config.yaml
d_model: 256
norm: "layernorm"
norm_place: "peri"
bias: "none"
tie_embeddings: true
beta1: 0.95
batch_tokens: 32768
train_tokens: 222400000
MLP neurons of a small language model. Each row is named by its layer, matrix (gate and up: input weights) and neuron, and shows model dimensions 144-239. Each number is 128 + 32 x the weight over its row's rms, rounded and kept within 0 to 255. A neuron's up and down rows have the sign that makes its largest values positive.
A block is one neuron, or neurons of one layer that tend to fire together. After each block is what it responds to, as a language model described it from the Wikipedia text at the highest values.

L6.gate31 [184 152 129 102 149 132 134 117  86  88  68 128 100 135 128  98 149 115 118  90 103 115 151 137 158  74 126 149 116 132 119 106 214 127 108 153  63 190 167 172 147 106 192 135 119 151 150 171  85 148 143 104 174 131 136 118 169 202 110 144 161 139 150 133 153 166  80 129 203 160 101 132 177  85 127 132 140 123 136 140  66 115 134 131 131 173 181 138 112  85 121 115  83  99 150 148]
L6.up31 [129  83 136  90  95 123 111 171 110  79  81 173 111  71 145 122 102 150 124 171  95  88 160 148  79 122  90  69  76  90 129 165  99 119  81 154  64  88 113 107 141 130 152 116 123  82 141  76  95 113 143 128 121  66  59 121 124 101  94 145 147 110 172 122  97 131  62  93 176 148 125 127 158 160 113 119  91 149 136 115 162 141 167  86 156 139 126 104 149 170 122  97 127 138 154 108]
L6.gate119 [139  97 120 145 180 106 116  45 145 165 109 101 110 140 128 111 167  94  91 169 159 136 127  96 144 145 119 183 136  84 156 185 126  75 154 148 132 113 130  96 101 102 151 110 105 189  99 172 176 115 142 124 129  81 141 185 152 170 190  81 108 103 140  73 159 172  78 139 146 146 157 106  98 118 187  95 153 118 164 103 169 104 100 187 191 103 140 175  77 106 104 120  94 159 166  95]
L6.up119 [123 101 103 110 143 144 113 149  96 108 103 122 126 171 116 132 101 126 123 133 196 141  85 130 153 155 154 112 171 125 118 130 144 122  86 152 168 124 187 115 122  94 159  63 137 114 158 151  85 122 137  88 113 151 131 143 199 177 201 120 153 133 122  71  97 135 115  94 151 145  88 126 113 128 183  74  43  99 153 114 133 118  81 140 125 178 181 125 137 133 108 126  63 157 187 140]
L6.gate173 [184 130 148 115 121 167 105 101  84 117 142 118 166  35  96 152 131  77  86 134 193 105 199 101 168 114 117 121 121  81 138 152 130 129 129 120 133 112  79 150 108 139 122 110 113 122 212 111 124 113  85 144 109  64 135 160 107 157 108 136  68 131 112 114 110 151 134 136 138 199 121 187 125  95 165 113 122 145 149 122 156 130 113 134 174 152 139 127 101 117 125 136  42 134  71 129]
L6.up173 [149  94 139 112 126 166 160 115 125 121 112  82 136 175 149 104 150 115 128 115 103  77 122 111 144 110 148 141 110 133 147 178  99 197 117  86 140  86 158 181 114 113  96  90 174 104 129 134 143 131 135 108 104 125 128  83 101 146 135 148 185 174 122 178 147 137 113  91 174 107  74  83 112 159  94  99 137  90 169 104 146 110 119 168 127 116  56  97  95 139 105 149  65 140 170 117]
L6.gate284 [ 97  94 172 100 170 132 141 187 147 181 136 173 115 114 229 117 133 155 124 117  95 140 162 125 185  77 151  79 146 117 112 127 100 133  70 187 123 123 135 172 145 149 125 120 103  92 139 146  96 103 136 157  94  86 165 149  81  68 105 138  76 122 133 136 155 158  77  95 154  94 159 124 156  98  81 144 148 122 129 142 118 106 153  68 168 132  83 101  75 106  86 109 100 115 108 136]
L6.up284 [144  91 132 164  73 165 155  63 138 164 171 126  89  54 150 114 154 233  89 110 180 114 131 168 136 118 114 144 110  89  81 172 153 102  79 134 125  71 129 157 115 144 120 191  91 113 148  60 129 148 118  93 147 109 101 148 147 127 124  97  93 127 160  53 163 148  82 144 163 107 152 131 113 156  81  92 112 165 113  76 116 109 125 194 168 141 140 164 130  65 134 101 148 133 132 144]
L6.gate322 [132  73 158  98  79 134 113 102 138 163  61 153 121 126 132 157 130 160 156 134 116 138 106 186  84 157  90 153 139 138 146 151  89 105 136 146 115 147 170 101 104 140 121  70  54 113  75 126 105 140 159 112 122 106 100 114 115  45 142 159 152 220 134 116 147  88 110 151 188 166 149 155 155  97  93  77  93 126 128 119 106 156  97  92 190  87 164 115 114 121 147 114  84 178 191  98]
L6.up322 [163 112  92 155  98 201 102 119 152 141 130 158 140 175 173 146 152 116  99 112 139 172 128 170 108 201  66 178 160 177 163 165 110 203 144  90 149 140  57 136 167 126 196 120 141 151 165 155 169 103 128 138 115 112  96 132  92 113 106  95 119 143  94 114 144 143 126 162 163  50 185 119 135 152 110 109 147 144 133  76  93 122 155 155  86 113 149 109 146 134 104 106 135 133  88  68]
L6.gate433 [134 160 160  87 107 148 138 117 164 116 155 115 140 136  83 108 117 116  93 131 185 107 104 118 127 209 108  96 128 179 191 160  82 134  77 126 165  87 132 170 139 152 141 106 100 136 152 142  98 113 134 164 113 153  97  89 172 105  82 121 153 144 161 131 185 147 144 161  96  85 132  60 118  86  74 128 175 115  80  87 129 107 146 151 152 111 105 187  80 113 161  89 126 132 130  65]
L6.up433 [157 113 133 118  59  80 136 108 103  98 110 121 101 128  76 125 118 116  78 102 151  99 129 125  95 122 132  52 115 194 168  94 114 148  97 113  83 122 157  89 159  95 138 133  99 124  88 118  67 137 119 166 122 104 131 156 113 169 135 108  74 131 135 124  98 105 158 186 120 138 160 151 137 102  96 136 141 154 101  94 136 158 182 108  58  86  90 138 108 186 138 114 108  71 115  90]
L6.gate554 [120 116 125  96 152 163 147 138 116 127 152 131 159 131 107 117 125  48 142 168  93 139 128 106 151  99  90 136  82 167 117 143 148 177  99 158  96  93 116 161 148 132  90 131 113 165 134 146 158 115 139  80 159 160 117 114  95 142  96 158  98 168 125 137 119 133 130 154 111 136 162 128 160 136 112 109 164 108 139 139 140 126  88 197  65 130 175  83 113 141 133 103 112 131 164 140]
L6.up554 [153  92 125 123 176 161 115 140 117 121 135 171 118  91 105  69 140 142  91 118 158 104 188 110 129 131 165 171 110  84 124 173 147 173 153 131  98 111 152  66 104  76 107 116 112 133 177 118 129 132 153 132  91  70 197 108 157 109  83  70 141 167 158  95 200 103  70 129 163 113 143 127 120 132  63 102 122 189 141 134 163  87 153 115 145 141 102 141  99 131 146 119 140 152 115 110]
L6.gate688 [145  70 137  89 102  99 145 142 167 100 129 138  71 110 181 121 114 168 147 148 136  97 102 182 170 169 123  64  85  89 123  85 127 164 136 124 150 200 127 137 157 175 148 139 134  90 172 114 155 144 183  55 143 168 118 124 159 185 135 137 108 171 148 137 108 103 158 119 128 124 128  78  42 131  87 127 111  99  67  71 110 111 139  92 105 175 200 159 121 168 211 151 103 151 126 120]
L6.up688 [100  84 146 114 124 187 143 148 129 130 145 112 107 158 130 166  89 180 139 165 159  96 203 111 140  72 165  70 145 157  81  87 185 220 132 199 119  90  94 193 148  60 115  95 111 139 124 140 105 124 197  81 148 115 150 154  96 144 150 154  76 124 132 148 158 189 122 152  59 118 181 109 140 154 196 144 153 132 161 131 138 107 155 132 159  98 121 110  99 175  94 122 124 158  86 147]
Description: Numeric tokens in cells of sports standings and stats tables, mostly points or totals after a space, e.g. 38, 32, 62.

L6.gate27 [145 211  82  39 131 128 109 161 134 127  49 112 106 116  68  71 126 139 156 116  84 102  59 136 128 175 136  98 124 118  86 119 120 146 123 125 103 145  97 121 123 139  94  66 133 195 115 100 156 123  81 168 140  94  99 155 158 119 108  85 130 162 148 156 195  95 156 135 144 168 143 117  68 129 141 133  97 145 151  66 112  96 132 159 113 114 113 154 168 132  79 104  89  68 151 191]
L6.up27 [117 134 100 155 133 129  71 102 144 116 204 108 187 131 115  30 135 127 119 135 111 110 133 119 154 138 161 182 150 141 118 135  81  99 139 154 175 121 151 106 167  34 117 123 146 131 120 168 196 187 110 162 177 110 172 143 149 132 125 160 126  84 170 184 121 149 165 153 112 130 138  89  94 117  65 161 110 168 102 157 124 130 103 151 189  94 102 110 139 125 104 148 132 133 158 126]
L6.gate56 [ 83 167  68 175 143 112 128 150 164 161 195  99 123 166 119  83 163 140 113 127 147 157 156 184 124 150 162 107 120 151 139 150 110 107 152 117 134 120 172 152 125 152 150 139  97 133 180  82 149 132 150 143  83 130  62 116  98 146  35 114 198 130  81 102 128 128  85 100 156 100  81 130 112 117 137 123 128 146 110 124 116 157 122 124 114 199 114 128 125 156 139 149 165 142 138 168]
L6.up56 [151 144 118 115 140 127 124  93 108 137  60  95  72  72 127 183 149 136 159 153 134  80 118  97 133 124  90  73 102 105 204 151 131 174 152 143 127 203 125 150 126 113  49 108 169 100 138  93 194 138 163 122 157 189  90  70 167 123 130 137  98 112 167 125 101 114 185  86  89 116 129 139 158 107 176 163 182 124  62 118  47 153 129 132  69 116 124 163 134 186 111  94 144  94 112 149]
L6.gate96 [132 160 144 110 135 130 182  95 123 157 111 124 152 145 148 113 165 119 154 118 108 128  99 139 115  75 121 181 189 104 102 129  75 163 108 121 106 130 141 179 114 114 125 125 140 118 112 127  95 105 114 143 149 152 132 163 169 142  74  95 121 110 109 126  33  94 101 107 167  95 119 112  89 147 164 134 141 152 114 104 115  97 117 108  64 120 117  72 196  82 112 118 169 125 148 127]
L6.up96 [104 192 178  70  89 116  99 130 246 203  76 113 147 177 113 112 106 120 174 153 118 119 130 155 138 178 129 143 123  81 139 125 185 120 112 155 133 108  89 133 132 143  91 105 141 153 133 130  66  93 131 150 100 170  89 131 155 155 143 115 109  97  95 115 122 143 156 140 132 144 153 143 157 139 136 145 133 138  82 148 101 168 170  73 139 119 119 117 106 136 119 129 155 133 122 105]
L6.gate143 [161 125 108 140 169 113 189  60 109 156 157 110 106 167 112 102  74 147 139  94 122 118 115 144 147 153 160 165 157 110  89 115 132 190 104 144  86  78 131  75 166 123 108 163 115 132 158 208 110 165 145 117 146 126 150  97 138 133  98 130 150 121  76  98 142 114  67 125 154 129 173 149 108  87 138 120 155  97 128 171 129 114 133 176 140 124 143 148 106 125 139 131 162 124 142 160]
L6.up143 [202 127 134  96 108  72 107 101 154 124 115 157 191 145  99 106 156 133 123  35  99 144 133 108 141  99 152 137  90 135  85 137 115 109 100 121 118  97 132  93 160  91 116 132 190 123  83 174 140  93 149 190  79 140 103 109 114  85  95 160 170 111  85 148 139 170 142  96 126 113  79  91 137 124 138 145 175 111 179 149 175  55 148 124 149 130 163 118 139 150 120 123 130 155 172 126]
L6.gate269 [160 165 154  93 162 166 108 173  91 136  92 158  73 166 128  95 144 147 129 174  86 147 111 150 116 131 142 130 214 107 165 147 131 229  99 169 117 138 201 209 151 140 112  73 162  95 182  93  98 171 167 145 175 149 114 134 134 127  85 136  95 151 171 101  70 148 144  83  87 109 180 146 152 132 187 105 167 180  66  93  72  99 179 112 120 170 121 100  90 169 102 128 163 114 116 118]
L6.up269 [ 95 135 106  98 118 114 151 106 100  93  90 167 190 134  93 132 107 141 150 163 145 139  73 127 153 138 128 110  81  83 138 134 144 141 102 108  94 202 132 114 134  64 112 115 100 142 128  78 150  97 191 126 176 122 179 146 138 129 107  90 110 157 111  57 146 130 140 104 157 178 161 171 164 187 136 163 172  98 134  55  72 160 145 154 107 115 114 154 153 161 171 103 128 104  65 121]
L6.gate316 [148 154 128  62  38 110 113 141 132 124  92 186 108 149 154 127 155  79 141 139 125 147 158  94  98  59 142 133 115 119 116 127 136 126 125  94 130  79 139 153 173  75 104 163  87 156 205 143 119 132 159 154  95 162  92  78 189 105  88 119  83 149 129 137 167 128  62  91 168 106 120 109 106 128 106 130 151  89  70 147  96 132 124 205 143  74  99 175 136 123 124 151 147 146 147 148]
L6.up316 [146 123 129 133  97 110 100 154 120 153  56 135 180 107 114 155 159 174 148 110 146 127 150 136 200 155  55 103 167  90 149 155 147 131 102 150 161  85 184 145 158 101 139 191 133 128 180 100 111  93 145 135 100 139 108 100  90  75 129 133 110 126 104  79 201 124  68  42 110  82 161 171 147 100 127 159  98 107 109  98 126 172 121 168 140 151 146 140  85  89 121 117  84 151 125 116]
L6.gate380 [119 106 122 179 146  70 111  81 128 150 130  65 121 120 103 147 138 120 153 134  83 114 106 191 162 125 132 122 112 141 145 154 153  92  57 167 103 129 109 110 113 126 101 151 146 135 136  97  80 145  80 153 129  69  79 147 114 124 180 167 144 160 160 132  90 124 119 180 123 151  87 102  53 153  83 148 158 140 110 153  87 242 124 154  87 179 158  88 208 111 162 127 166 105 162  92]
L6.up380 [ 84 152 157  70  79  71  93 197 122 158 105  71 150 172 115 142 148 142 158 162 143 136  77 206 101 132 142 106 159 129 189  96 112 121 156 105  65 136  69 146 126 128 179  79 130  99 171 111 140 146 124 123 179 105 116 127 145 205  87 133 139 107 102  96 136 139 129 139 155 124 125 194 140 122 151 163 154  88 175  89 101 112 134  56 141 183 131  86 158 139 101  96 169  97 147 183]
L6.gate623 [175 129 121 148 169 141  97 125 146 185  75  78 112  96 122  86 127 165 123 138 157 142  94 116 159 132 113  84 126 136 165 160  78 145  61 152 158 150  99 182  69 113 139 179 115 126 160 117 116  85 121 121  85 155  84 107 109 124 126 160  29  77 143 113 191 172 162 140 172 111 151  91 123 131  81 126 142 178  98 134 110 190 129 140 189 165 109 105 100 154 140 135 164  81 169 128]
L6.up623 [139 141 129 103 103 141 110  59 126 103 189 102 124 157  62 156 150  82  95 160 133  92 122 178 128 104 207  97 149  84 147 179 128 100  78  84 144 144 134 124 107 139  81 146 131 189 155 103 213 148 160 108 128 139 107  78 111 172 123 164 113 145 113 132 101 154 156 137 119 102 123  69 133 197  94 118 107 143 127 162 169 139 101  94 164 140 170 153 168 116 115 158 117 146 127 114]
Description: Forms of have (had, has, have) and other first verbs right after a proper-noun subject, as in "Griffin had", "France has"; also the 19 in year ranges like "1982–1990".

L5.gate661 [143 128  87 205 110 198  97  78 103 133 151 123  76 147  65 135 104 105 105 146 129 111 187 135 113 106 137  58 155 178 146 135  67 169  98 103 121 117 104 106 114 100 141  63 143  81 153 139 147 173 182 170 157  78 117 157  62 101 125 119  55 111 116 137 149 138 161 121 113 151 120 126 132 123  99 102 102 140  97  99 125 141 140 136 123 207 141 100  98  68 175 107 101 106  95  90]
L5.up661 [ 70 158 146 128 182 159 159 119 184 114  84  95 123 164 108 126 127 207 125 179 126 171 201 174 110  88 147  70 105 100 136 118  97 153 153 137 122 148 168 149 129 121 136 125 115 153 157  56 106  98 114 125 102 111 125 124 164  82 132 173  75 169 106 131  79 112 197 120  94  66 109 152 166 135 119 188 165 112 185  62 132 123 117 129 111  86 138 124 102 107 152 124  94 125 152  66]
Description: Two-digit numbers starting a cell in sports or statistics tables, e.g. 22–25 scores and 22 March dates; also sentence-initial A, On after a period.

L5.gate287 [124 127 162 177 174  72  58 106 169 135 140 107 169 101 107 144  82 151 128  50 128 116  68 186 107 133 135 150 188 118 159 128  75 133 144 142 129 106 158  62 129 155 149 121  89 127 137 128 135  83 125 150 164 125 119 119  94 166 102 107 153 112 142 113  93  81 170 176 113 127 113  74 145 106 114 148 106 151 165 122 133 144 145 153 101  29 212 188 173  83  85 145 166 120  81 157]
L5.up287 [135 106  96 181 152 147  84  73 143 159 131 130 160  59 110  92 193 130 126 131 164 145 111 151 142 169 122 206 112  89 157 120 159 184 181 145 172 147 156  84 111 129 159 148 190  90  90 156 112 112 148 107 129  86  59  85 158 113 153 140 158 102 104 107 156 151 116 159 153 176  88 108 158 145 187  86  84 126 129 118 184 106 126 111 137 160  97 179 112 179 162  99 132 138 146  98]
Description: Finite verbs like has, had, is, was right after a subject or relative who/which/that, as in "who has abducted"; also scattered word-initial capitals and table digits.

L4.gate12 [185 121 169 133 130 116 134 113 169 141 115 129 139 132 117 121 128 122 149 112 124 157 190 110 137 126 193 187 149 121 107 156 106 111 117  25  73 136 156 137  54 125  72 105 122 104 104  99 115 171 160  85 143 104 116 109 178 174 132 131 127 199  95 116 130 117  57  52 143  99  67 153 111 158 121 131 121  70 173 133 157 142 157 128 155  99 115 122 145 123  93 160 134 133  97 147]
L4.up12 [114 165 137 115 140 175 108 106 138 167  72 128  88 156  98  79 133 132 128  92 141 129 130 131 135 156 182  92  80 114 120 123 136  83 119 155 109  95  86  48 130 101 123 117 185  96 116 105 141  77 175 136  95 105 135  94 113 132  84 127  50 137 122 106 153  80 122 115  87 175  84 107  80 187 136 120  96 123 151 159 129 167 156 148 147 122 136 140 132 130 131 119  86 220  99 182]
L4.gate54 [ 98 102 130 143  87 100 101  84 127 102  97 127 114 151  83 135 130 131 105 117 159 148 117 130  94  99 104 119  91 147 176 126 107 103 139 142 123 177  72 137 141  88 161  64  88 110 111 175 127 120  87  81 135  98 156 133 125 132 135 111  94 130 114 180 150 118 144  62 173  84 125 163  80 119 149 137 150 113 139 116  96 112 148 101 170 111 157 159  86 138 125  79  83 106 101 175]
L4.up54 [106 129 167 100 147 122 145  98 137 160 109  98 130 147 197 158 100 165 148 147  94 110 114 161 146 118 191 105 124 119 151  89 142 172 171 122 115 122 149 159 155 132 147  47 148 134 137  79 114 117 139  96 157 140  96  95 135 145  97 129 123  67  89 100 172 124 164 100 103  95 174 164 123 116 137 128  47 145 146 117 154 133 102 162 191 122 103 171  85 146 129 121 132 144 109 104]
L4.gate61 [ 66 150 140 146 129 116 117 130  65 131 115 133  99 106 106 184  77  98 116 182  86 121 143 147 180 134 102  93  92 211 102  96 167 151  68 148 140 143 126 140  54 120 172 143 183 111 107 112 112 145 139 199 108  83  99 159  87 142 174 144 105 110  91  99 159  90 145 108 160 109  91  94 122 142 130 133  76 128 120 124 104 107 123 156 135 161 125 141 113 148 145 114  85 105 163 180]
L4.up61 [114 119 196 142 123 119 112 103  92 146 125 212 137 118 148 170  64 138 133 144  90 152  88 130 153 143  48 113 167 138  78  86 135 152 151 147 106 159 151 127 106 113 174 125 125 141 126 142  99 143 118 134 155  61 123  69 104 129 128 137 173 155  74  80 145  62 154 171 136 101 153 141 122 185 155  81 135  93 158 100 103 100 179 125 123 123  67 142 108 102  88  94 112  64 151 120]
L4.gate117 [150 183 127 152 124 135  78 114 139 155 100 104 152 127  77 158 131 138 228 191  66 158 130 136 133  97 104 129 162 136  89 107 147 101 201 143 127 125 130  60 111 141 109 189  76 143 131 107  70 178 126 132 134 153 132  93 125 142 120 141 209 159 104 100  87 150  84 184 174 127 135 131 134 156 103 131 146 137 117 140 121  93 131  82 124 166 133 103  97  89 124 104 150 121 196 123]
L4.up117 [161 116 116 152 142 136 105 120 111  91 124 133 123  56 115 197  89 108 115 102 180 140 125 139 119 195 163 154 185 195 140 165 153 130 128 170 125  89 150 178  75 123 132 102 149  38 113 107 152 158  93 108 110  97  88  93 159 112  73 156 167 112 172 173  93 114  94 169 202 144  82 170 163 117 160  99  97  94 109 136 123 106 117 132 187 149 107 152  89  93 105 149 179  92 156 108]
L4.gate125 [174 163 149 179 103 138 132 142 134  52 111  57  95 151 142  80 138 107 133 158  70 115  97 140 166 121  85 128 135 108 143 134 179 127 133 128 129 147 112 163  98 117 156 157 127  80  81 110 188 191  86 141 146 157 151 147 135 140 103 127 111 103 150 138 117 125 152 162 128 124 133 143  90  81  90 154 135 100  76  89 137 212 156 145 173  94 155  53 185 116 144 136 121 108 127 131]
L4.up125 [166 134 228 129  99 172 136  83 152  96 103 193  84 108 161  93 154 126 141 148 109 119 103 173 124 135 110 139  98 140 141 142 130 140  91 130 126 119 142 140 108  82 155 120 106 136 113 143 153 169 102 148 127 101 142  91 168 158 148  88 118 104  89 141 143  64  67 174  89 101 141 178 145  82 102  75 111 128  92 102 153 163 188 139 182 141 202 116 153  97  89 147 104 118 148 117]
L4.gate176 [174  57 145 163 134  99 132 151 125 206  90  86 134 145  91 102 162 124  97 154 124 132  99 101 130 158 121 106 104 148 153  87 107  92 144  67  68 113 124 166 124  99 146  91 157  94  78 100 182 118 188 164 122 141 109 140 131 155 109  76  94 191  87 134 155 131 161 112 140 106 113 124 149 115  65 172 125  93 137 158 100 128 127 111 117 165 195 127  49 101 129  65 109 113  80 115]
L4.up176 [114 107  89 116 126 137  78  96 129 127  95 129  99 169  57 160  68 112 156  78 116 128 132 172 143  92 118 149 145  63 108 127 143 165 146 109 111 101 199 130 124  91  98 130 150 135 116 106  93  70 131 125 160 129 177 117 101 114 146 145 116 151 112 143 130 142 141 135 144 123 159 196  81 173 132 126 128  57 181  91  81 146 104 141 155 115 163  91 146 131 199  97 142 114 102 153]
L4.gate203 [129  86  80 105 122 135  93  66 107 129 137 133 113 110 132 175 138 144 100 126  82  89  74 126 139 111 143 102  89 150 114 130 169 106 175 146 115 117 113 111 193 124 173 116 136 137 175 123 118 185 164 121 160 164 130 135 101 100 119  98 133 106  88  68  94 100 105 107 141 116 114 124 172 150 176 132  84 113 137 105 181 105  90 121 155 151 146 120  83 147 146 109 185 138 119  86]
L4.up203 [138 129 116 122  98 141  77 131  93 140 102 145 108 165 175 116  91 115 100  96 101 105  81 141 137 156 115 111  95 160  83 145 133 147  97 125 157 137  77 140 110 171 137 138 120 186 193 164  79 170 158  97 119 107 124  12 166 159  78 121 165 134 106 112 134  80 148 123 143 160 113 121  74 143 135 149 154 134 147 118 115  92  67  87 105 196  87 133 114 115 157  71 115 144 148 135]
L4.gate438 [167 135 122 135  86 149 156 204 126 136 124 142 136 105 149  98 117 161  90 121 131 141 141 114 112 150  79 123 167 128 106  85 108  99 152 155  98 146  77 153 106 118 111 103 124 172  86  92 132  55 158  96 166 147 141 129 103 101 149  94 144 174 105 177 137 119  77 154 127 106 139 137  89 162  85 123 117 165  68 113 118 155  86 206 148 183 122 157  87 141 126  64  91 110 161 141]
L4.up438 [203 123 134 135 115  75 142  77 162 124 146  99 169 117 139 147  80 147  76 124 139 147 129 180 167 130 113  78 149 112 126 140 147  44 122 149 102  86 148 166 115  86  85 146  43 107  92 109 144 122 173 105 188 126 114  75  75  60 139 101 153 138  89 159 151 145  81 114  92  81 127 106  90 192 112  96  89 128  78 193 112 160  83 165 181 141 121 162 124 116 160  88 134 165 119 114]
Description: Two-digit number pieces in dates, tables, stats and vote counts, often within longer numbers, e.g. April 21, 2,177,198, 6.43%.